Part of a small language model's weights.
Size: 4 heads of 96 (2 for keys and values), MLP 1024 SwiGLU, vocabulary 2674, 15M parameters.
Training: a variant of Muon for these matrices, 260M tokens, 6931 steps.
MLP neurons of a small language model. Each row is named by its layer, matrix (down: output weights) and neuron, and shows model dimensions 320-383. Each number is 200 + 40 x the weight over its row's rms, rounded and kept within 0 to 999. A neuron's up and down rows have the sign that makes its largest values positive.
A block is one neuron, or neurons of one layer that tend to fire together. Before each block is what it responds to, as a language model described it from the Wikipedia text at the highest values.

Percent sign in statistics
L2.down156,241,178,173,222,191,182,200,167,157,185,198,258,157,182,218,323,254,139,227,279,194,212,293,193,212,160,154,191,200,216,199,244,204,130,128,234,140,142,214,125,179,264,130,170,235,161,202,262,197,179,179,210,165,263,220,249,264,283,236,250,186,202,200,233
L2.down207,209,218,243,226,279,179,185,160,101,185,176,247,207,221,200,209,213,149,203,150,173,170,196,199,222,188,183,218,218,296,220,201,173,319,206,232,189,156,240,180,197,211,192,245,170,144,229,134,261,189,141,195,267,191,289,221,169,171,275,229,190,144,230,165
L2.down328,187,225,210,119,239,207,189,224,183,163,241,231,216,226,176,151,185,155,180,177,165,190,184,217,252,234,214,243,145,262,208,167,167,142,256,170,195,227,204,163,182,130,196,246,238,191,212,240,124,252,196,184,228,200,232,235,209,216,213,189,251,192,192,278
L2.down345,255,288,198,262,260,260,178,142,168,170,148,189,201,190,157,255,174,175,186,148,184,235,164,192,286,199,169,130,203,181,203,230,294,254,233,232,238,164,207,244,190,204,240,191,129,137,192,151,239,228,166,189,232,210,219,134,208,205,233,204,217,169,120,204
L2.down420,233,229,278,218,257,187,192,186,153,175,222,185,213,202,262,207,181,235,188,217,234,206,243,164,187,274,188,161,220,299,172,182,254,167,150,254,151,155,209,298,178,229,223,150,171,225,162,190,190,122,191,171,277,260,159,193,176,132,184,199,242,158,178,201
L2.down724,238,240,194,245,200,117,211,172,159,193,223,235,276,165,162,206,218,210,215,161,178,169,236,225,267,208,179,207,253,219,182,256,220,192,214,218,175,283,254,147,272,220,196,129,186,222,107,199,196,199,235,221,235,224,212,219,171,196,164,190,204,255,198,204
L2.down726,184,210,195,270,167,213,132,201,187,193,267,214,182,137,150,202,193,220,301,245,286,207,197,311,195,207,180,146,136,213,157,216,208,234,234,167,209,184,100,252,229,230,228,218,237,177,233,176,221,180,178,235,177,228,238,171,190,135,216,219,270,124,168,256
L2.down779,228,258,224,211,262,215,203,178,243,196,190,149,148,227,143,174,173,264,195,273,182,166,190,184,232,187,182,267,169,144,201,241,230,243,171,176,137,213,173,225,219,140,246,206,207,151,158,171,158,186,206,225,268,147,172,168,190,202,258,195,178,206,187,137

Ordinal and quantity words
L5.down42,113,274,182,259,224,151,191,159,201,141,180,248,238,259,253,244,178,181,183,208,199,208,220,245,237,180,199,278,298,182,143,190,254,265,201,286,178,152,197,170,216,238,161,150,205,247,148,242,173,123,175,166,202,266,174,264,195,158,183,181,240,131,231,209
L5.down146,194,309,192,216,186,223,216,179,152,249,187,131,173,203,176,223,226,247,217,161,267,195,209,193,75,182,182,199,139,137,246,201,96,235,211,126,136,257,270,120,204,234,229,225,232,203,228,285,183,230,231,183,213,201,206,243,207,179,239,191,232,170,172,159
L5.down378,163,287,169,172,168,180,297,241,175,178,173,118,178,235,227,183,191,239,161,264,163,182,280,232,156,292,201,180,192,162,158,122,190,283,196,139,264,205,205,158,170,220,195,171,305,184,196,197,235,231,171,201,227,184,125,180,219,168,201,171,218,219,156,177
L5.down457,111,274,195,206,183,241,185,156,140,137,261,135,198,223,243,164,216,228,161,278,152,239,129,222,258,220,183,161,241,173,189,159,184,201,181,131,135,199,288,160,230,193,157,196,224,189,120,174,196,164,156,197,169,215,194,215,209,196,221,248,226,175,173,195
L5.down472,198,173,147,219,189,157,143,206,255,162,206,232,268,181,241,225,188,155,212,274,167,267,236,211,237,269,180,195,184,210,258,185,162,224,201,222,335,185,173,290,223,254,112,256,182,208,173,241,220,226,245,175,201,234,217,242,196,222,217,191,207,192,204,285
L5.down815,151,206,146,151,191,287,190,154,196,244,190,187,153,192,161,269,205,171,184,181,202,251,198,217,196,193,58,129,266,206,62,194,230,174,244,166,220,255,213,177,157,125,201,175,250,213,245,143,178,197,189,195,239,247,214,242,202,231,176,261,177,168,243,161
L5.down853,226,207,241,289,229,169,166,195,240,174,246,240,165,86,176,180,182,164,256,203,220,183,215,241,263,152,137,200,263,201,188,197,205,217,165,271,154,216,132,197,217,223,253,262,251,207,236,195,216,178,160,200,199,244,202,179,233,220,151,156,175,165,129,193
L5.down932,179,248,240,206,170,239,214,256,184,166,177,200,147,201,232,243,119,248,257,223,157,148,132,223,183,193,217,204,251,194,197,169,180,192,139,230,239,182,171,161,179,223,270,254,143,208,177,179,222,192,103,117,253,191,233,247,213,158,92,210,244,256,320,122

Ordinal and sequence words
L2.down53,201,150,129,137,229,165,262,196,189,273,206,257,175,140,192,203,243,232,161,177,217,217,245,181,159,132,239,272,194,167,210,201,277,174,158,252,175,192,235,236,220,174,159,225,144,176,235,196,185,193,182,199,245,222,123,222,309,193,168,206,253,200,161,194
L2.down212,263,208,204,193,167,191,254,178,181,182,155,244,190,140,191,241,206,178,251,169,199,180,141,207,227,141,205,147,237,107,149,205,199,206,152,209,248,124,185,158,214,221,156,227,182,213,236,184,194,195,166,235,173,206,234,245,218,183,212,225,229,252,198,194
L2.down308,239,249,288,185,128,227,189,118,170,186,155,152,163,189,200,124,239,218,182,228,245,254,196,154,196,192,284,208,248,197,138,264,177,227,248,237,197,180,191,188,180,139,169,184,149,225,203,252,228,250,226,164,211,219,168,172,246,167,199,102,171,123,184,176
L2.down334,88,218,247,134,183,147,284,135,157,170,201,230,171,209,120,236,229,220,213,201,208,258,171,218,257,199,148,207,115,201,219,215,140,194,247,187,207,217,175,221,205,213,157,255,188,191,253,237,162,159,158,164,251,245,127,223,171,244,164,165,164,246,225,222
L2.down422,249,142,180,272,210,212,189,162,200,247,188,293,219,162,228,139,121,243,199,205,187,214,212,241,200,219,220,247,239,136,190,211,184,158,196,240,105,195,241,259,221,162,173,250,225,189,206,207,151,176,142,220,256,210,235,163,216,260,227,206,184,183,153,232
L2.down558,182,251,200,219,184,170,204,229,207,259,143,234,153,236,132,218,179,214,244,237,161,254,184,161,184,151,161,139,129,242,200,223,133,213,151,166,251,204,263,218,187,201,183,225,282,175,224,126,218,196,217,249,215,213,220,184,226,143,219,224,214,201,199,170
L2.down639,221,158,244,224,293,230,228,259,155,213,235,174,194,218,204,186,180,209,132,208,200,245,302,319,223,171,193,176,175,180,241,182,277,189,248,194,277,288,223,186,213,249,206,240,203,179,217,249,195,178,223,141,193,258,114,137,235,206,206,225,210,176,209,170
L2.down796,214,191,197,180,160,188,184,157,201,154,195,140,271,239,209,270,188,183,127,170,244,190,260,266,254,189,156,291,202,221,232,193,164,145,208,214,149,193,274,184,169,174,232,155,183,166,184,215,216,217,194,249,189,179,236,254,222,106,183,176,242,297,266,180

Superlative and ranking words
L4.down750,228,262,171,263,176,209,187,163,215,188,183,243,110,165,136,145,267,223,251,178,196,186,220,228,120,153,193,197,217,210,209,225,160,198,167,132,178,270,191,193,180,156,212,176,226,217,173,191,220,212,154,171,260,200,270,231,120,319,178,197,194,245,258,280

Numeric continuations and clause breaks
L4.down909,187,243,151,157,212,189,192,144,192,226,177,149,198,214,252,208,234,217,282,218,171,212,232,267,208,188,94,193,166,196,143,161,332,168,225,213,219,221,186,201,220,218,150,244,264,168,157,159,78,180,185,179,226,189,140,181,167,205,245,129,221,177,187,237